Weights of a small GPT-style language model, trained from scratch on English Wikipedia: rotary positions, untied embeddings.
MLP neurons of a small language model. Each row is named by its layer, matrix (up: input weights; down: output weights) and neuron, and shows model dimensions 0-191. Each number is 500 + 25 x the weight over its row's rms, rounded and kept within 0 to 999. Numbers have three digits each.
After each neuron's rows, "fires in" lists the words (lower case) most often at its 100 highest values on Wikipedia text that the model never trained on.

L3.up115:467470475526501500466500487497525469485487515485492501511455471490478535512515467503500537482483535495551488517469460515465514525525534519472460564488456461491473475529524467469534497495500542468517479478525499465476491529527488537490482524489494496518511497521461507479515491491529498511499509506519520476481492491516453524517549518485466547510496500518509511484494481510547493491527564481455511497508496468507487516472443437485502516523488484493522520506482500529481513555472466464529528463548505511509500506508521520496509494446530506514446502488444465507477492522489519500
L3.down115:514528529492515525507454486516496535516475466486543527534541447506488500477499529479506471524496512510467443527490472519518458517545494496485498436524506488518506499520548513504484457508532516512522501521506423498488509485514501524514508492478512473531549526537513499485491508498505490475478495527505455516530539480487471447467494545510510483462499496486520503511500540485490477508508506470513497494499495477503510493504504537473540524504540478449497469517458500515482489486514513505527477524478504444517500452490522525518509484458490541499544529443482514488518535505442512466
fires in: "of", "for", "to"

L2.up7:485545476480506502515482506496512526533493499477494497540514490497533475511498512541524488461505475575536527505505502552483497552501485494530496476465498501488481514532469503513486432527484496469497467538494494534511477519442494512484501458526501544436508465487501539507484500491501484520493483519488474535554511508518462468504484520500517525508517499475523464529505530509495503482467481548549481501499475475493548501484504481478470543512509501508481510523481527512496528467490455538505450474511448507450517476466469447485491495513478521505517496489542496492483534490508475519
L2.down7:476497503478456482494497490524506490446485466534502535504469514492526498511501496514529517485459521562495493532522497498527474522511539514540503467462537489487529514510484496527484489527498542492566489504504507519478451462528490513541523508484524464533483470484477486533500506511469507466521455490513523463494549523496483545518511535467494441506495455516485505517487426500477471491517470513474526489506486547464484491528544502523524503494490546517469474475519472508499512511504523462501487474516482492508471524462505506533528507473480491510497492482472522501503504475449534444
fires in: "district", "general", "house", "chief", "army", "church"

L2.up419:504531492532507512526503518478527482500532516456509477525533503542497547512543540469517516494474492472497508465557523487460485478522462532535455502480493525517529501510468460520500514549534509488463472503517509492540445513451484484482497494521479507496521493503542504511496506486501524494461479537510463478511518476505505480449469499486458533472477522514510517532504482484514537439477538523525477498501487453481537545467526478483508487532526513491515491539502508519425497506500499474527486503496461469472507458462474502507511479462510519473509506494521496513482518531522508532
L2.down419:491521502493541471469476518490541494508474563505523516524527509483508468483557482557530486474459533474484512480491504473504504470501520481468456514541536487528526471509502450491494517510513483506558479477513516503491506473490461493495535478486489468473503499486451448461539495475466513447460466495517533506518496515485503511471533499552460506498524492510518514497482526493518536511468484552481535494493457464538489506482505475537528503483456487485499510509539501510507490494552494494519541496523496489517471482499516520502498535486466476490511541530524533480520479477487536471
fires in: "of", "certain"

L7.up474:529558476453477508485504473494466500511471510492511482503510509497547519484541520485499553501442485456489534502512467495494509514548511492516497490510484505527517516512517495529486506485534476492525454476515470469498471508490494490486499499504441488529527525501484494496430510469518466507489521513528509525519539488515531501475475478493474516476496453531541516521479516478477473482520527501489472501524463485451540499517478481495500505495494505539480538514505459497479491481519545547502550534504489519462533511514504470483510484523483476493482512422467504526552455516447497508
L7.down474:477524496509531491498548494525531492495460445525501502453493504464534534488536519541493485508547515472514461489520480494499496530493486501494498517484454456511497518496472497544494475514501530454501472492476549492510510506556491470491509483466483497532477502505516511475515489516491467526513524514498498483475457507476513497491478503454489504518438481503561532509500467538520508467504497481487506497481443559514497451523499487514530469521493485555479485511500523539484473514473523531505502508515494514474514518527482492547505498527517542548458473447514483482489506512485485437
fires in: "was", "were", "is"

L6.up138:493503502518509512562520477474458507524445509494499518519525487499509542511524557482524443479509493493457494463522543484504477491509473480485478515528497531525504533537503511493505484533520496487458464481509515495545504526475551495520498472500505523462561510514485515482515510506479504525495486483507451528514482518560476502462493520491470507478480483487457453520477494500451491502525515482481498482519453505503500511457529464475448466494520509474499456466476477465491492556527496511504509527513477530488521482519505519504508528462504542486517537533525509474498490500511450546
L6.down138:492500521472481491451487502484501506498484476514539522509502559509508507472488444531514523491490468539521458539522494500505462488513522495501498466510474506490502486490483480523507498471499456483513502493502469526467466508550532525478496501512521510532454499478516482491469511454480493524502471522551527477491510473495488499477494499521523517537540438486523505517513511451509491507503466472534479502540492499542509472492499520462516565454471502537489488505531518498507529571490501499534493521517540493497488524477465438530494484458515521494472509500504566521500523482450520469
fires in: "of", "the"

L2.up449:485513508490474469460527522480486453494516546522524473516530509506462527528469440510513500484488462467525517522483495494505507509486539494505500487470492489502516481501539531476533497509510449521482493490507502472457539506498497549480480494526528527518497485510477475477485548508519496437470503475529515527474508492548508492497470502525530481522473465545524486479495502504558534499480499560483508513448479475502521553466509526499505495486483438533440548497536504501529509510502477521495507471520494489492547487451490529493497500502487538517497464495487474500516453494464482519
L2.down449:481509510501481508454502526520538482490536440540484490498460491504529504517493515483501498463507515483472494487494497515507485496470532496458527495503510533499498513422500519494516486509494521506500526540520486557438548483514493529444480517466539470542504477523520501541484493510477529499495486521527537493482499506512539442531535527522491467522516470490514487475527481565482502485473505482477493527494530510487481485493528537478470476478461534468479503493565515490492472511502490474495494498484513535537516530509473518494505472488450507471498474505484495526542537532501462462
fires in: "5", "5th", "59", "56", "6", "57"

L10.up242:531472533479465513477504548469502466502541522482477481520498499500559514505470527461442482515542466485504536485504497452473495521464498487528513493460514484505513538515493561492496443513502492495506459505479482510538462465506493501481513479459461538495523521489475501505452446537496530503484491520521495525530500507465540526506521500508473502531505480482498539523475508470484520498534485504492477474492474504483534520525519484468468503470500519541502502529509491554506479469477503549483535548518488523452551523480508479485521516522515477478503502515516508495505509514460528535
L10.down242:505458517480499473504487503549530509502555492495509513513486462509523491507513561511474487478543472481507515515509473506476465480465485466441521548487458480523528483506517495542477526475517472524485504485492502476453504518550534470463542498474503513538505477522483522466498534496494504452512510510532511503525490495442510484489517510481439549499444559524476503505494484519483537475532515500489517463534500517533524483474507466487515525526537555486446485480499528516474525532506464499477487507504501479479507499540492471505507512482464506536482490490490507495488530516530495504
fires in: "was", "a", "were", "later"

L5.up619:459514486508519466479521474507530547537506529476522500503490495495456554501539514505457487534517492429495485464503490471491484530542501482534488496491494518492498544511472500484515479497489448519452502491472506528487480521509538494435482496562483540501528486542542480473506492507534512493484517491533476477493507459522517522474458487491487496518502540516511510515489516519440519501422511491529489500518526497520518529496497458503519490513469511522495490469486485541498491479497544498543497522477562490467513468450519492505504502504489505487493527478502521504525468472493472539
L5.down619:465452500486529495467518515495506477481462499483479480520505479488539540489544482513489502470549488532485525488505501521466478464503475508520501564503501498504532504499481470490536468519485498484462508494509486482494529498512485477516534554464509498562477518483471472486539490447491532491536418484512540542479468489470533464568487523472514548499517506540494520475513493518512534506530501523501475491484492470522474479504509537512478540497467544488532486478482474485496518519479488500529505466463499510532508506551475555504484492467517495496491510482511495489518530505474478496
fires in: "of", "in", "edited"

L7.up346:526495495517490482463493500499496492523520509501461522471476480489500490501519519463472472487527472483453476516526517508520487503508514478500530505501479519527453543524527468537510509486487527483521479491521516478505498530497456466480460482443458495478514496484479520483511529447501525510503526484445464488524564467447522518479489493537507514537499536512486531500499486509485458534482535455490493491549521430543473508488491475512515452503526541537467509500538497533455486486491507488479498484533526516533485499528524521522493542497546518505532511492460518507449488505516491498
L7.down346:489497439497489474502517496460507512509497491524515513504425507561541459458532478492538524459512490517511502517508524473500543475493514518496508514525489503515520491526476476513529443494483498496485468481505478457522481530550509481500468475501509511532554485505497471543499474521529492492509500498487476466467508543505505488493535515530535490537466523556519480477556473471527479506514531471532459485525514493488504474528490491505496475510521463509486483512514490469485504497538447514502503477467509522468535517523501490531463488553506498509523501467516498443469466514489459515
fires in: "at", "for", "to", "in", "with"

L7.up80:507486493514471473484475505470531487541497516485498517522448495493517522484468500484511492462495521453480471565498514516493506489493478491529474537503439495472464524495506486492532482518487561501510497498536470519554465515492443509461480487517492479529479523506506493515495493492529492525473489496518501498498525475531506485475537514561463520517534529512479491466511502444476470524491529503512485505524514476540480512428490507510488543552527537510481530532461533506458495515520494494488515461554463490510507518466514538513542493463475504522491493497500463483509488459498491477
L7.down80:508511515533529487527531442486465536498468512509525545484503493517480456477477478480497497480504451493470508489500529522511517486495488548490506522544490515518538501505479479487533482476464552486513489539499472534517512501507528480482499490507522523459463518514460517540540527469500486493512518493508507513488513489499499565510477507496516481472521491515496524483488519467557487472527452514540470502472485511483491438546483482511484476500478464478531486450473491524462501490533494516505461527473512490463484550497524444517487531512500480449536480508536547494494503521473515523
fires in: "at", "for", "of"

L11.up246:515545509497464492510514539492485518525502510501465480545512492495469537474493482508573528486504488481456532512471505502488484525463500425483540511474519503509450497513478493551503475514520521483541496509489497499503506506483529493483462521527458527490502538462474516492493498519511473506493498449505482530499451467436484485500502522493481517508531513498486508518534516487509593509494500481486450502486538472463487499495495470484483504555471532501507494501515439533476511474496476467518525501513525501542497497533516506493484517504520510514518527469539463485465504531521516529
L11.down246:527524535480480537499508466489551554515530553482505493507540516529486477486448478514498509514499503494499480465455477464464474504484506496497513528498511470496509538495499489495480455535483482492471510496531482478494520503461538507483527498506515478501495510497527535482479496469514465474468480542480507541549486537507498501489518490518492473569488468498490504471512504520501520510505515526483524484460538527509466502476543492544488526452484509478487511517556489565537458485522492524463493525537490441547495492504511499497481491507502521461478492482511463496512478501503475432
fires in: "in", "during", "of", "after", "the"

L2.up622:507512483461496472486454494470528530480518514494525487513516464474516489530500443532452514488541488527526464475480506455478498483521529480467497495476490478523517466507533513506509524488542472519516497498510482494452511521480514532459509530469521535466532488492478493463507485537503505486464469460505510485452514501536545521497478496488501532505509474489535475505535501495541531515550530490505523530479462489554503506500483533491502522484426523498525487494563480541481495471504481507483481524513554519486471492480483483525485499472478494520513497538463449461478487494491485523
L2.down622:486535486505512514439511538514485528501532474566490514503472491513501474517484481476506492522493508470496493501517463488495494541497537473505516478519507513520492495425535536529546495501485481485486519540493530519472513488504479509471499504446535469521521524522529487524501540508490517508499467528462509497496476516504536480522521514489514411476493497496488511500496465550473519492461472529508488507528493488456507513477511507501507468472529499465414531533567548486501486528466512479488527523501500493513517503512500502499507457500517507497504481512484483524516504520458434484
fires in: "5", "59", "5th", "decided", "56", "57"

L8.up551:520489503498538484468518510492455503523494531502459502492494503513542536515497476509530531494487455514500530544530519500541517466542507487448500484512483496525479497530562503518509539524502465479510500501504522495539455476469448497483467478496493501514495495457536503499453500510492491491503515480477529531474531448504464551495481507537460497510532554502540492499491478467522487484479498519469492475480510517548518532451471510479497523535487506518496531513541503494455507474523499530498446465503486516508500520520490473469570497515484504512461491451517488538522477520522504491
L8.down551:502531472507476494492522528468485503480524478499489522498479603488500509418490493528478521534480518499487516509446511506532486491534488487524492508545508529512521466503484497517486503475460516519490524508480495474486493557517529500518485508547474521510502483476475512504538464494496494461564514521511472525474504490510492519512543475485516485486496533481510495474505493515478513495491494515489446500471482576502440524544495479470497491449489512451475510464526548514481511510487492517506476488511521445495506479483511490511561489507479490535496510497485520517522480507498453479
fires in: "and", "by", "of"

L5.up371:507517487492513499499523482478497484542487506487468540543496496503505515485456509497508481508532471544493504483562497509536483468541533481560509487513481548511452508540529507534495468484513448484479507497496504538495464482456510442459490489482542517502558488482482514503449496495456501500522480485539462507496466506538492487500516519532484516512497497519503473534516493499472521482521473482541458507506458494508491505511511486467473506522498511486441462519467503505482492480470486482547476511529502509458497517471483518513542503501488561494506517542547510524504495519484504558
L5.down371:512542517530529471446483549529477513480482512510525432500529461506489473520449517548506484482488526506510524541489507433475476472496485538545504491468488490490499500492509488496481479482521545473506473459520522516480520533506485515505486490507501523480475506484449519518463505485476477520480515490526512480506485524508499504435527524528489502526482525490481509513453496518544552518532494516494515552507517474527480505487522458489498520529492471471482465482499481514473469507550531530503481503485506525527476494484521466528520490506510450510462504577476477510518493477508522500
fires in: "by", "the", "at", "of", "as"

L3.up652:570476507531517536521467458487468480509494492470508495480530459482530517484493526485511498492502481463475502456534503504483485505526492544521502525506532521472479496518461495414494429512507500500481512462484472500536492499437484483511500482542476532521553477494510496534483507520474480483508485518534514531501526476473496483470478476464518527480501521524511502522496515542516516512506481493471455485531497484521527517494495507475481484475508525522526489559484492520463474509500481507487464511499491479490495497506432493539498517521491544546509540516522514503522507554507487545
L3.down652:493510506464480447499498480502538491483478502525492485543490425549461477522508478502516520511482499513504500509487523532522463523489502482488467491510490530482544532511460475481471502487468490490498450502521482528507465467483508556518499463529507562518499503472506464474487506496482509521502509526481485534526521521482490545477451489532498481488503494482509479516533536499510444564516529468468482489524486470462497493488508514473472492553516472482494492535503507515478478502534471510542469502578496466492518448522494478519517504527495542503515487492535484506481516512536519497
fires in: "family", "of", "was", "census", "density", "listed"